{"optimizer": "muon", "decay_shape": "linear", "dataset": "wikipedia_en"}
MLP neurons of a small language model. Each row is named by its layer, matrix (up: input weights; down: output weights) and neuron, and shows model dimensions 496-591. Each number is 128 + 32 x the weight over its row's rms, rounded and kept within 0 to 255. Numbers have three digits each.
After each neuron's rows, "fires in" lists the words (lower case) most often at its 100 highest values on Wikipedia text that the model never trained on.

L2.up176:122112108128121107098089131171151060149115159195142142162086122149211133105157163161104162126110121130175185198151117155146124175100157152166092105058146136104143159102142067180095148129151086114130141132111188075131074090172111104118134120136150184150151131129122102115102159058160099091
L2.down176:161172114125135142140165139116143117090178109136144108157113091149138097119126107108097071126184153078127140095110095182096147099151170111120074120093111106103093115144156122111121120205157164130116158073165129079167172142089161128120100121182146165146169170120118122057162140139150151153
fires in: "those", "most", "areas", "some", "have", "these"

L2.up1485:116093108090114139149141110161182134146117109148127138131125134097077141169101146104127074113174131110165123092160090162140182103134112123164169151134137108096161158151174094138094110155155127114085163065090140146164132116155133118166149095116102230185134174064130135193123108081148054103
L2.down1485:104074149173157165092142148133169147123127130172129120136135074089094107124176107133096108214149087117156082084105139146136143106166140142102181163217099110107124098100137076116147132137155163144151101146054132101167104148081152124071105116122107142171200086101084159117141127146214120103
fires in: "none", "such", "these", "those", "length", "activity"

L2.up1559:188166107123089143108132102178166101126121154129156121132128135126107114169148132167176119137140148139092126113073172136115122130165154169165118140144087072102072130165105167158131186186112158128104103044107153162122126125137125158082111109159145121129123123113089115089142148158089157209
L2.down1559:104133111134135140148103105138150103187110147114138125100198143147153081117241198152155143099173092153107125131167115070108186127065105195105103164130141136105097106144158122128156199126135181169114136133112125165120049104165145167147154152122139146110110124123104159155126117149144116154
fires in: "american", "australian", "local", "canadian"

L2.up2491:109129144181138113140134124164131125136133168151103105138109122147101093124107167113124131150092081148192114146100096116154176154148201139156134128161180132108100138132122202096129154125102129133131126137142121149130133109134059156076134107145120110099142120104127143094084158170154124070
L2.down2491:144129138121162133107091107097107101115165101133143116073094122156159080115145142157186080104068095131146088136173102131163153200173123106137130121150143125159157171124134131128098121123096132068129093130119150146170127098079114113110150117146091150081167096138135154188089133125173103083
fires in: "the", "dorotheus"

L2.up1900:129098106122106116134125227181115155079136062168129136198157146182131133171198135127166145113146146096122119082124124131124156110104115097137140190107139097095127194183111136128149132098100098108064148095096216114089117101157081121022106138109111156078131154160127084107164130117181167142
L2.down1900:090139176115134117135145179099175138134114116096123186164090150168154125101138126143142131132130119167145104176107109124112068146144125150124120141093137121170107116148140141152131058106178126182130088080142123128115161100109104151041102157176134138088098115030139143122153181093180073155
fires in: "total", "population", "9", "number", "label", "households"

L2.up2714:186156146085124139078122175161099135125164150153150105167144133156128084084144176138107139110177124067105107134137129165184127096089165147136126136137125112170116059143093147158172101108165176136122172138123157178113114140169110126139129142138140087097144103121173135112206093106135157089
L2.down2714:101072129162152110154116121122168156131145139137135132119095095096122111144110125130160149107073144174121155131161176104159133129142148104115144146104116131152114123155099094155187125157136059152070181163120144068142106177126117146088120074138209140142102071155150165124126160148097108140
fires in: "and", "time", "team", "district"

L2.up2061:078189095158137069087145058089147117104112122154128106134105153179138110122077108139121123151206112132128129141110140099106043160132077157126101146124208074102125139096099113094147109113104132137133113122120105107124156129159150120102101163134073148116128153166084100109141110132192139121
L2.down2061:168175163127109171075108154121127119102204088129103180166072138103138124146124123149139122132088080083112140146170102102109168168110100125127117098175180135123071186113091090179101061073144185126107217090100114138081125157115162116124117168126151135062168107132107072100140145118118138125
fires in: "place", "st", "major", "position", "stetter"

L2.up2021:175077143117105102070076132185197136127152137158151102110131141141136152134132169146167121141138126150187111117136084153128109130143174216255113165094134107171098131125146120172128150114145174132134143106153133153164123125123115156074107136171104099075086122186130123133148130149171166113
L2.down2021:119160076116124150140124160203054169159155128088100123094131116124133149173049103130167116158156143185161132144158101136179194145150171165126119069160106087101149135085128150163131050105117161144132090097159162113123074126162167127162151096145187091169164150107162137123176149133123174124
fires in: "bronze", "to", "sharqiya", "new", "last", "sharman"

L2.up2594:139137146153100112134145126137079098069132117145164175118131179140154164136135030119124069128148067122109146212094110076048061127117173160156145098154189118129117071145205054160200132164169139149111108098145130053106154198130136123203135124150167162143159120164113083107106106134148094120
L2.down2594:128062140120157110093170140098160136091112173129051173131114150116128092103109130112131136108108100104145097103054112116161132116096092147080163188147178123102124118136111136179142124137134093126092104136142124142137155177166087103108180114153134125142129111103119158142113151159153101105
fires in: "st", "al", "fire", "dr", "shooting"

L2.up1407:128164149078125182106100105146181162120152171141082078137187147151097093153106114119129112160091140102136137075130109095120106127112158125105171119110118139174039153158136092139151130131165122112199151125115050218096179144113155094059107123154090159129121153173098175152120157090142162101
L2.down1407:082104120125105148174106097073166147115080118183171071129082186090135148087128164157127126145115193135111129161181123155065118124147101166143158105094130084132150143134098055100168182057145156117171093110088193063144135160154084110168131112185133154042131188128117111106146136128143121161
fires in: "of", "such", "major", "the"

L2.up2172:160163189154112147125105125142199109128125138137082098157147169166112146141071171146093098148099150116096153147139083153136150198104106104090071116137133149092109131219149099134126129143176083154145108120143116149113101126146140126146123103112111151145116102162141106126160159111138096199
L2.down2172:136169165151159163121153135150088088133098148132090140096114184086102145142085124073094135091140159106130138149156052187110144165116083115148099096107111102073135149131143111134141114149117142141114163144171116160138085069100157109187127118165120120121143127101111146136119153131109060102
fires in: "she", "as", "won", "queen", "see", "swóóó"

L2.up694:123128131079175083090094116115106068131175122176107098082105129207102115153128152189134117168127092128122171137091130110149156126131091144122150103114129148183162066157078102145092168170070101104128119085175143166088142123120166139101136121133121117127191132119140066185098144165155147159
L2.down694:124136187145112073161123130148120120164154093122087227069153089158155151090099096083136108100146146126116130118079133182082130120148078138150141149186129111113108171085122082150193162145128149127186093081097133147047115140096176176147167154150146095083150103088084095093136128119139131144
fires in: "of", "u", "united", "climate", "in"

L2.up797:132155176161139133102160081137199116128124117108143151103127085165101155180113091125128073111178122074131172111110064172138107078126131138139100098096068136136154117153142073127108142070116119126112169142119105096175134100117102100132147096105128103146106142092136146158169053127136145107
L2.down797:119109083209143167111122122153167201151092146135110123077133122101152102116125168121115082180103129131113125138154181115113132163152144078137103115168140091131098081173150163094139110096176136155078093132144113113130115084083111168122101159169204161113144146134101122116118128170114162109
fires in: "there", "district", "do"

L2.up437:096154144163139155137134090122145108145107084153130157149121132098099181142148105068197133160134123147166157122114173138130107177121119131103150100103111151143122153108109128082130118151095102143136118116105178124107175114109101135139158116117137113127130137043105133105134127150145110125
L2.down437:135164099088089105153156153164099134117131104107130064100093166193131129119107115158109101081102078120154123137138102158113129155099062152144119125135161116107130084088158082141152154172173098095148147196109130118123181148132145147168102110119130076169127126135109090131092135153127095147
fires in: "at", "been", "when", "was", "were"

L2.up1123:138120119160121145151082107141156164130123160075125140126143162123144106133067125056161111152100135122136141095140084155118150105191155063098160129149145070101115141138150108112160116060105128164125133161158110120132113166134126086149169131103079143148130156144096098083131167129169134090
L2.down1123:101102115125186026159161112145128142163131136105108159138158184138166101125103139162150071139073126161140128131132127134107139179139116118076176062196123100108145120108125070103115236126121106136153158092143114068124143122102110065080128135155107087114093137130148101115122118122174158135
fires in: "death", "killed", "shot", "suicide", "out", "away"